python train.py --vocab_size=32000 --positions="rope" --qk_norm=false --tie_word_embeddings=false --parallel_block=false --init="orth" --init_std_up=0.0355 --init_std_down=0.0251 --optimizer="muon_variant" --learning_rate=0.00705 --lr_mult_down=2.0 --final_lr_fraction=0.0
MLP neurons of a small language model. Each row is named by its layer, matrix (down: output weights) and neuron, and shows model dimensions 192-319. Each number is 128 + 32 x the weight over its row's rms, rounded and kept within 0 to 255. A neuron's up and down rows have the sign that makes its largest values positive.
A block is one neuron, or neurons of one layer that tend to fire together. Before each block is what it responds to, as a language model described it from the Wikipedia text at the highest values.

Description: Opening == or === heading markers at line start after a blank line, as in == Early life ==, ==Charts==, === Scoring ===; also some table header cells.
L12.down243 [ 94 132  65 182 116  84 132 159 147 110 150 153  15 139 142 112 131  99  95 143  90 132 138 116 124 196  84  80 116 159 134 156 157 121 129  88 139 107 107 118  99  98 144 174 106 150  94 129  98  78  71 137 118 104  87 148  96  80  87 107  87  94 120  72 108 130 137 144 107 144 152 106 144 139 168 159 134  84  99 130 146 124 161  49 118 123 104 164  78 142 119 102 135 141 137 137  95 177  93  71 106  90 153 124 137 126  88 220 106 109 109 135 157 170  97 123 135 137  86 104 154 138  65 153 131 106  80 133]
L12.down414 [138 146  88 109  88 120 126  94 152 125 134 146 205 135  70 117 137 125 118 104 108  46 114  97 180 151 135 112 141 110 159 100 157 119  64 144 163 107 126 143 157 110 150 128 133 157 167 128  71 120 106  84 117 119 242 146 126 124 161 141 133  74  96 181 111 104 157 159 126 131 147 161 101 103 148  55 183 124 139 102 132 124 105 146 176 169 128 120  89 159 135  92 137  63 145 113 120 169 134 199  63 100 151  82 105 161 124 196 161 126 146 140 150 126  98  82  78 155 147 111 120 111 138  99 115  90  88 140]
L12.down525 [169 144 155 154 140 124 121  81  99 120 127 120 237 129 239 117 132 121 121 150 174 166 136 144 145  92 166 106 154 149 130 130 131 123  54 158  99 153  77 183 166 154 115 106  57 161  84 130 156  75 163  87  81 181 141 116 135 128 138 138 149 161  61 152 117  69 131 126 113  90 113 211 145 111 170 170 146 128 145 118 123 141 132  88 101  76 136  72 213 104 120  90 135 139 131 155 123 186 115 171 173 150 100 129 177 176 146 178 113 127 166 143 135 148 103 125  96  94 112 141 143 138  83 101 103 103  97 134]
L12.down626 [141 102 161  74 131 144 125  66  91 105 147 123 168 150 136 111 116 192  65 146 164 103 101 157 144 139 148 140 185 106 173 106  70 166 101  97  86 143 100 127 138 137 144 107 117 146 132 110 149 187 107 186 149 124 151 118 126 105 152 120 116 210 104 167 108 129  93  99 107 164  89 129 130 219 140 146 121 106 136  96 101 123 117 171 143 117 139 114 114 130 116 115 111 131 143  63 167 154 129 151 106  82 143 102 191 108 104 149 162  76  88 163 148  94 112  98 124 184 184  76 112 126 158 136 118 146 115 174]

Description: Year numbers and day-of-month numbers in dates, mostly after in, the or a month name, e.g. in 1872, July 10, in early 1983.
L3.down46 [141 148  78  95 113 124 183 151 122  76  92  81 145 126 172 129  99 154 130 139 151 134 171 156  98 158  91  44 175 143 131 133 153  54  96 114  98 142 124 147 124 103 138 149 241  98 148 108  72 158 116 126 162 135 127  63 145 169 136 106 103  80 160 178 138 165 109 199  93  99 118 107  99 146 146 140 150  91 156 121 150 122  64 150 113 167  98 120 149  97 172 135 124 131 147 103 133 150 112 156 146  63 122 130 118 125  66 137 142 155 174 191 124 124 164  52  90 185 105 115 152 141  90 117  97 104  77 136]
L3.down131 [107 109 121 148 140 150 156 126  92 144 177 114 204 105 129 165 123 119 152 175 148 146 129  86  90 138 132 140 132 161 164 181 108 146  90  77 105  94  91 178 144 101 117 109 144 146 119  81 182 141 137 140  61 102 185 151 115 132 116 110 115 148 128 152 142 150 151 151 228 116 120  29 133  90  87 147 117 142 112 116 113  91 145 163  88  72 136 128 120 168  54  89 121  90 181  42 157  54 108 115 123 155  84 115 130 113  82  82 140 141 122 130  83 104 137 185 160 130 133  70 102 101 115 168 110  89 114 138]
L3.down141 [120  91 119 111 166 132 138 152 135 202 100 165 215 116 101 159 102 172 131 114  92 102 161  89 101 169 148  90 135 153 187 162 108 134  78 126 157 158  91 111  85 127 114 136 176 154 132 110 151 104 171 173 110 120  95 104 135 149 197 130 148  69 141 108  92 135 142 152 169 142 174 135 155 157  85 122 106 107 136 134 153  93 157 135  88 118 115 102 131  93 135 119 115 139 149  76 157 127 109  87 136 114  96 105 144 115  68 189 128 180 109 123 133  56 137 148 105 152 113 125 113 163 152 123  37 150 136 121]
L3.down514 [162  98  74 161 147  94 161  91 133  75 166 132 255  82  80 102 149 121 123 157  98 171 100 143 130 153 109 131 121  84  87 103  96  73 108 107 164 100  79  91  90 110  91 139 130 179 127  83 172 142 148 140 140 126  99 162  76 194 139 165 154 196  49 101 151 121 154 128 167 147 167  83 130 126  71 108 135 132  92 120 145  96  99  73  60 108 126  84 165 129 172 108 135 112 136 113 135  98  95 161 183 107 109 104 179 101 126 177 107 105 108 165 190 141 162 129 156 115  67  74 146 114 140 136 161  84 116 161]

Description: Opening == or === heading markers at the start of a line after a paragraph, e.g. ==Career==, ===Anime films===; rarely a closing title = or a paragraph's first word.
L3.down66 [179 131 169 142 179  87 108  87 106  90 119 108 161  46 150  97 159 158 115  85 162 124 107  98  90 111 147  93  88 111 150 145  82 121 114 133 110  92 114 167  87  38 136  99  77 105  84 115 110 115 138  59 135  84 147 149  92 192 109  94  94 107 113  80 135 126 170 116 180 212 119 108 161 121 102 132 115 161 107 122 130 183 114  93 164 133 124 161 127 162 135 108 152 142 131 136 127 102 223 157 162 114 131 160 152 213 118 152 119 103 119 161 115  86 135 105 145 115 118  75 106 105 128 132  99  98 151  28]
L3.down328 [ 99 113  70 142 105 129 124 149 128  98 128 163 187  78 123  79  53  90 117 124 159 145 134 130 193 144 132 121 134  96 101 188  91 152 124  98 128  95  93 127  67 140 131 113  86 246  78  89 133 124 125 118 122 137  91 100 128 122  85  78 150 165 135  89 140  59 102 135 180 161 172 138 163 136 143 186  86  80 153 137 188  97 105  97 167  83 140 136  92 141 103 143  80 125  93 130 132 130 148 158 161 114 125 169 162 136  56  93  99 107 158 135 150 110 138 141 183 140 134  83  88  85 147 151 114 114 133 103]
L3.down347 [136 128  65  67 123 139 143 130 194 151  67 156 213 119  25  88 135 161  96 127 133 142  79 112 171 163 128 155  85 133 111 135 127 101 106 145 128 150 107 114  77 137  87 141 112 115 112 149 159  86  60 129 111 149 134 128 155 126 103 162 141 119  98 109 132 105 144  78 107 124 135 133 171 122 141 149 122 108 136  70 151 163  94 139 133 174 141 122 201 118 159  76  86 111 141 144 138  89 139  95 137  79 127 144 137 122 131 129  93 188 174 208 130 165  79  97 129  93 146 104 133 168 170 147 117 118 126 104]
L3.down457 [ 93 165  28 198  81  85 195 180 118  49 139 123 135 117 105 113  95  83 102 114  94 161 120 125 133 130 120 137 140 104  74 119 167  83  74 117 143  68 113 201 146 146 152 161 189 141 165 130 142 173 149  79 185 155 184 145 102 161 134 146 146 157 122  79 125 128 144  73 144 118 110 126 103 113 152  91  85 141 107  97 182 119 125 160 186 140 155 162 145 138  94 182 123 152 127 133 189 170  91 173 104 205 114 113 160  74 116 170  74 124 172 116 138 102 110 125 160 116 155 133 145 159 133 129  92 152  88 171]

Description: Year numbers (or their final digits) after in, born, since or from in historical sentences, e.g. in 1850, since 1750, born 1994; also table separators.
L12.down49 [131 144 145  89 120 139 144 174 131 176  92 170 141 141 160 136 135 117 142  97  95 148 140 205 102 135 116 150 115 141 124 158 118 159  88 101 133 147  68 152 131 141 139 190 206  89  80 165 155  95 148  50  78 141 114 152 150 149  68 115 140 147 107  91  86  99 129 154 151 157  97 138 112 116 142  74 162 140 107 101 109 147 136 101 141 166  78 171 133 150 154 157  39 156 127 120 155  91 155 213 120 104 153  95 100  73  96 133 119 121 170 119 103 139 105 134 135 114 115  90 123 146 124  91 158 140  98 109]
L12.down240 [112 144 144 119 131  95  92  87 116 105 164 151 255 156  82 207 123 142 112 109  50 115 114 122 137 140 149 127 128 109 122 104  93 150  63 110  83 155  88 111 131 122 108  84 255 131 100 136  95 111 133 109 136 128 125  80 196 104 113  81 111 124 105 105 137 112 128 137 130  94 138 154 103 148  88  58 124 114 147 118 116 113 137  86 110 189 108 173 184  85 163 149  98 108 120 127 104 140  94 107 118 140 170 182 120 151 175 138  74 108 134 114 160 155 136 128 137 188 114 215 143 125  91 111 189 118  91 163]
L12.down378 [146 149 145  60 171 167 147 156  95 123  82 124 174  87 132  82 133 140 102 126 114  69 168 150 111 157 113 111 107  91 188 110 153 189 124  82  69 123 114 150 112 129 108  86 136 112 146 109 162 158 150 153 108 111  84 166 177 237 153 107 124 117 148 150 105 118 136 135 125 124 111 117 143 111 123 112 140  98 110 171 142 163 151 136  83  85 115 144 125 101 108 114 103 129 183 117 124 128 112 159 124 122  82 106 170 166  84 160 125 170  41 103  85  67 149 107 175 109  58 110  86 104 100  78 154 107 140 182]
L12.down536 [118 182 120 129 134 185 129 177 146  88 116 102 162 115 151 145 145 130 116 143 121 142 149 141 140 124 111 144  82 150 164 116 154 156  89 105 156 136 106 127  93  92 135 111 136 118 169  94 140 134  86  97  68  54 131 158  71  94 142 158 165 104 145  70 109 118 114 116 100 121 115 129  95  71 140 115 143 102 119 148 143  94  83  57  88 117 130 126 124 120 112 140  67 133 150 153 143 135 117 118 118 123 161 139  75  94 149  56 177 116 163 145 100 121 105  93 124  96 135 124 117 124 154 125 168  83 193 153]

Description: Main verbs of saying, revealing or perceiving that introduce a following clause or quote, such as reveals, stated, announced, explains, saw; also sentence-initial However and "according".
L3.down210 [124 190 141 117 151 131 157 157 128 144 162  83 171 121 117  91 135 121 137 155 119 155 117  95 173 133 162 100 108 149 122 127 151 122 118 107 142 163 121 152 132  81  99 121 105 165 162 168 137 111 135 121 115 176 175 120 122 129  65 159  98 203 119 111 137 106 101 179 122  87  98  73 174 144 181 121 118  98  99 146 100 136 146 132 187 177  53 127 131 137 188 110  85 115 154  85 119  89 161 153 119 168 108 144 175 170 109 107  84  95 106 102 108 125 194 170 159 118 112 111 101 101 125 112 132 130  90 133]
L3.down362 [157 119 162 154 132 138 152 139  96 191 155 137 186 171 162 110 155 107  61 104 128  80  70  72 179 123 107 122 121 136 102 145 158 128 132  71  95 110 100  76 138 165  64 140 162 179 102 146 180 153  98 125  61 178 109 171 168 133 121 132 144 154 100 144 129 118 153 148 121 114  77 171  63 135 161 150 119 167 125 114 156 195  66  96  97 132 105 190 112 109 108 132 106 118 124  74  91 135  98 150 114 195 118 113 108 109 124 157  55  90 149  62  90 163 175 153  73 139 122 134 193 129 152 126  72 122 121 137]
L3.down364 [ 92 112  79 146  79 159 132 153 108 159 135  85 107 189 139 169 128  73 117 134  88 130 177 104 132 133  67 107 154 110 151 152  96  54 129  42 130 135 107 114 171 154 150 105 143 167 119 145 121 156 155 148 147 105 180 149 117 164 165 205 114 131 144 167 146  96 102 129 132 138 168 216 182 151 116  90 137 167 161 115 118 102 131 123 120 196 116 189 117 128 116 113 115 108 140  31  86 130 142 182 110 103 119 142 159  88 131 116 125 110 193 105 177 188 139 111 124 113 123 118  93 135  99 137 101  84 130 101]
L3.down421 [112 120 113 166 137 177 127  89 142 134 102 147 247 141 147  98  75  95 106 118 111 174 140  82 134 127 139 125 141 154  56 109 104 127 120 176 111 116 139 142 145 134 167 116 148 139  80 130 175 150 153 100 100 162 153  88 114 110 153 109 152 172 120 130 175 183 112 156 163 165 142 149  93 142 169 152 144 155 133 160 148  96  92 156  24 135 170 165 149 103 112 103 108 105 179 105 160 176  95 130 133 109 123  76 139 140 140 132 155 138  81 103 167 106  95 146 104 129 107  52 114 122  32  99 198 105  92 158]

Description: Past-tense verbs right after a person or organization subject, before their object, e.g. released, published, rated; also "and" or commas joining names.
L9.down81 [108 184 114 206 130 158 196 150 153  93 156 123 123 141 146 182 106 124 146 169  89 109 149 132 113 191 152 113 127 168 109 111 101  90 188 158  86  82  81  83 162 140 115 100 166 166 155 121 115 137 130  91  69 149 126 100 229 141 110 191 114 140 188 139 136 142  51 115 136  73  85  99  27 114 150 182 120 142 115 179 100 138 157 168  93 134 142 176  91 107 135 114 106 116 129 153  83 160 200 162 126 149 112  94 146 147 134 146 161 134  91 134 144  98 150 152 142 162 154  88 138 129 109 138  80 113  91 138]

Description: Articles, possessives and prepositions (the, his, a, of, in) and He/made that open a descriptive phrase in Wikipedia biographies, e.g. "made his debut", "in the second round".
L9.down149 [128 139 118 138 119 177 113  77 130  97 114 145 232 134  80 133 153  90 175  79  96 110 127  75 125 155  99 113 121 172 115  78 209 167 102 140  93 117 141 155  98 100 100 137 182 124 160  77 147 185 130 159 131 146 117 187 153 183 121 128 114  90 121  63 115 176 102 162 125 134 126 125 184 112 114 106 160 110  63 181 137 134 143 142 136 122 100 105 160 135 115 114 108 152 105 165 133  90  97 154 162 107 143 110  88 180 121 104 120 113 102 143 178  67  99  98 154 153 167 135 121 159 173 119 128 177 141 162]

Description: Plural nouns or plural suffixes ending a noun phrase, often after quantifiers like various, four or the following, e.g. bands, casualties, greenhouse-s.
L12.down158 [187 112 130 110 143  97 121  63  83 111  68 103 166 122  72 168 144 131  96 115 144 154 147 112 196 132 103 135 131 115 134 135 161  36 155 142  84 170 142 143  49  65 115 145  67  90 115 100  94 126 143  89 154 142 148  67  88  90 162 112 139 173 128 137 134 140  96 106 127 115 152 156 128 146 121 131 116 110 174 156 125 114 129 111 147 175 120  97  89 142  87 186 161  96 147 158 140 117  96 136 117 201 112 159  71  24 118 116 151  39 166 176 158 106 118 175 107 146 117 196 156 121 133  61 182 121  39 164]
L12.down366 [108 162  83  71 106 150 109 171 147 115 120 155 150 148  87 167 140 145 124  67 154 151 117 129 101 133 185 135 152 165 183 228 136 152 146 157  59 137 122  81 104  94 153 170 213 140 107 139 182  82 129 142 169 150  77  78 158 127 106 120  38 116 100 147  80 159  78 190 180 104  99 111 133 109 147 178 169 125 103  77 127 103 110 100  87  88 179 136 146 109 129  81  75 141 157 120 102 148  92 138 127 173 103 157 192 109 112 114 122 127 130 158 163 164 141 117 132 193 130  97 126 147 103 155 120 165 106 137]
L12.down455 [122 115 153 130 115 123 137 112  79 119 115 151  70 138 121 123 137  79 147 165  99 135 159 166 152 178 169 124 130 135  94 163 118  94 238  90 190 101 160 149 177 143 170 171  68 167  98  56 105 162 118  90  73 135 144 108 114  74 103 152 189 176 136 185 162 150 140 116 162 107 168 132 167 150 159 108 146 153 139 180  92 132 126 162 153  90  89 144 142 150 118 127 137  83 122 123  80 163  83 179 177 135 124 160  87 159 109 143 197 174 111 136 123 137 124  43 164 123 151 138 184 154 140 166 155 152 180 120]
L12.down461 [124 214 146 129 107 160 164 110  89 167 100 137 135 173 129 179  97 143 134  99 163  69 115 149 111 172 136 118 190  86 123 146 128 140 213 133  16 131 102 137 154 168 145  60 233 227 159 141 145 112 121 136 104  98  23  92 139 126  98  80  21 108 100 134 161 149 134 127 146 184 159 135 146 118 125 128 118 107  85 154  96 123  82  94 127 155 142 151 129 103 117 102  86 122 123 117 150 153 155 156 167 163 144 127 156 134 110  76 119 118 124 128 168 158  83 124 122 130  96  81  98 134  89 182 123 113 113 116]

Description: Plural nouns for groups of people such as experts, leaders, athletes and drivers, plus plural -s endings and name-initial Man/Men (Mendez, Manabu).
L3.down17 [125 116 134 103 131 131 191 156 144 145 160 158 210 118 119 167 146  93 152 100 163 138  82  81 156 106  52  82 158  82 109 101  99 136 184 114  93 100  62 105 132  94  81 153 100 216 185 155 137  78  93 113  90 162 113 133  78 162 158 173 121 122  98 140 153  89 180  55 141 123 140 108 130  94 136 173 143 126 103 132 154 124 133 127 116 155 132 120 145 156 123 126 106  66 101 104 172 189 102 124 143  63 143 130 185 103  70  99 147 112 146 170 168 155 109  91  83 110 133 142 123 149  82 119 139 100  74 137]
L3.down89 [ 97 146 108 102 130 158 150 150 121  97 120 131  58 127 178 141 188 131 169 132 156 110 129 167 120 177  77 128 101  52 110 106  90 138  45 106  97 102  68  99 153  80 117  64  64 157 113 141  92 108 113 134 137 139  85 162 118 102  94 166  97 120  94 150 201 138  93  94 115  66 140 136 116 164 181  95  63 116 118 161  72 133 103 106 152 124 129 174 157 137  87 115 126 128 142  96 115 151 139 127  84 146  84 111 174  86 161 131  99 161  73 167 136 109 111 209 107  83  98 150 126 153 143 153 137 127  95 160]
L3.down215 [164  97  93  78  79 138  97  73 201 176 130 159 192 111  87 145 129  81  91  92 114 147 127 151 239 129 133 112 137 132  89 115 143 125 131 119  99 107 167  88  83 162 100 163 100 152 136 164 161 112  91 127 129 123 152  65 131 120 146 132  85 142 153 120 141 113  79 107 155 163 100 182 125 192 168 144  74 117 126 158 101 181 115 127 132 102 166  98 110 139 119 159 118 205  88  91 109  94 155 103  93 173 111 147 127 127 135 171  79 154 115 186 116 167 143  95  71 142  61  94 125 142 128 155  99 151 111 197]
L3.down374 [135 105 100  93 153 104 129 113  81 192 112 145 211 148 164  89 105  84 118 144 109 120 110  90 162 141  93 119 136 229 178 102 147 161  70 154 112 137  95 114 106 103 193 161 164 183  88  99 119 142 104 180 145 151  70 117 103 147  98 140  88 123 106 110 124 146  73 114 184 120 149 128 102 158 102 114 151 112 161 187 129 123 134 149 118 152 129 145  68  75 123 107  82  96  67 100 202 178 117 114 114  31  77 129 127 128 144 141 188  96 129 137 180  67 126 136 111  98 110 202 137 154 169 117 158  72 132  87]

Description: Word-final "s" tokens such as sentence-opening As (As of 2019), plural nouns (positions, works, Notes header) and because.
L3.down70 [122 130 129 182 116 126 178 123 130  88 113  77 172  83 150 124 141  92 128 123 217 190 129 101 143 121 160  91 139  61 138 121 120 163  87 129 175  87 117 131 121 105 141  71 132  90 155 178 124 108 100 128 133 166 186 154 108 154 156 167 157 129 124 155 142 122 170 130 145 111 146 152 164 107 123 110 151 126 123 140 122  82 108  98  84  73  65 127 125 137 192 113 144 126 169 112  65 122 161 114 111 154 108 134 158 176 146 114 160 110 128 138 167 115  75  89  80 137 116 153 153 103 148 182 169 142  72 168]
L3.down122 [104 101 104 122  98 209 136 134 159 142  77 153 100 137 145 163 111 120 141 142 116 127  95  78 172  93 106  91 155 135 109 153 156 138  57 118 151  92 168 187 106  82 122 136 132 134 156 156 108 120 167  79 141  80 142  91 104 137 151  54  29 155  95 112 127 137 113 188 181 121 135 156 112 162 156 101 129 106 141 118 153 130 129 152 118  91 103 119 129 111 165 167 133 147 147 113 111  75 119 185 121 150 127 150  79  38 182  96  91  89 153 157 113 125 161  83  86 105  79  80 166 186 119 123  85 143 148 101]
L3.down356 [ 46 117 162  90 138 119 237 126 105 154 134 110 142 101  96 133 117 138 136 120 115 104 125 103 168 103 113 163 189 129 142 120  89 130  55 146  81 105 171 169  86 116 163 119  93 203 107 130 145 132 146 134  78  81 115  96 108 171 152 114 117 115  99 199 132 200 107  95 164 106 156 144 163  50  77 128 136 152  86 123 137 119 140 108 131  60 104 188  91 155 153 157 159 115  91  98  94 125 138 163 176 169 155 103 127 144 146  85 127 154 111 146 158 186 107 141 129  95 150 141 115 138 143 174 132 150 114  76]
L3.down533 [ 74 140 102 117 121 106 105 130 157 163 118 113 255  75 137 188  82 129 189  80 205 145 130  91 131 135 160  75 145 109 150 110 155 142  67 189 139 110 135  85 152 125 174 103 153 223 127 165 118  90 153 139 133 147 167 112  61 145 183  85  77 126 116 181 124 162 149  95 132 147 146  90  33 153 117 111 116 104 101 137 139 127  78 105 152 149 153  85 108  85 176  81 157  95 128 172 144 132 142 122 151 116 147 148 160 164 161 125 180  88  87 215 181 140  92  88 121 100 128  95 159 104 165 137 150 100 117 167]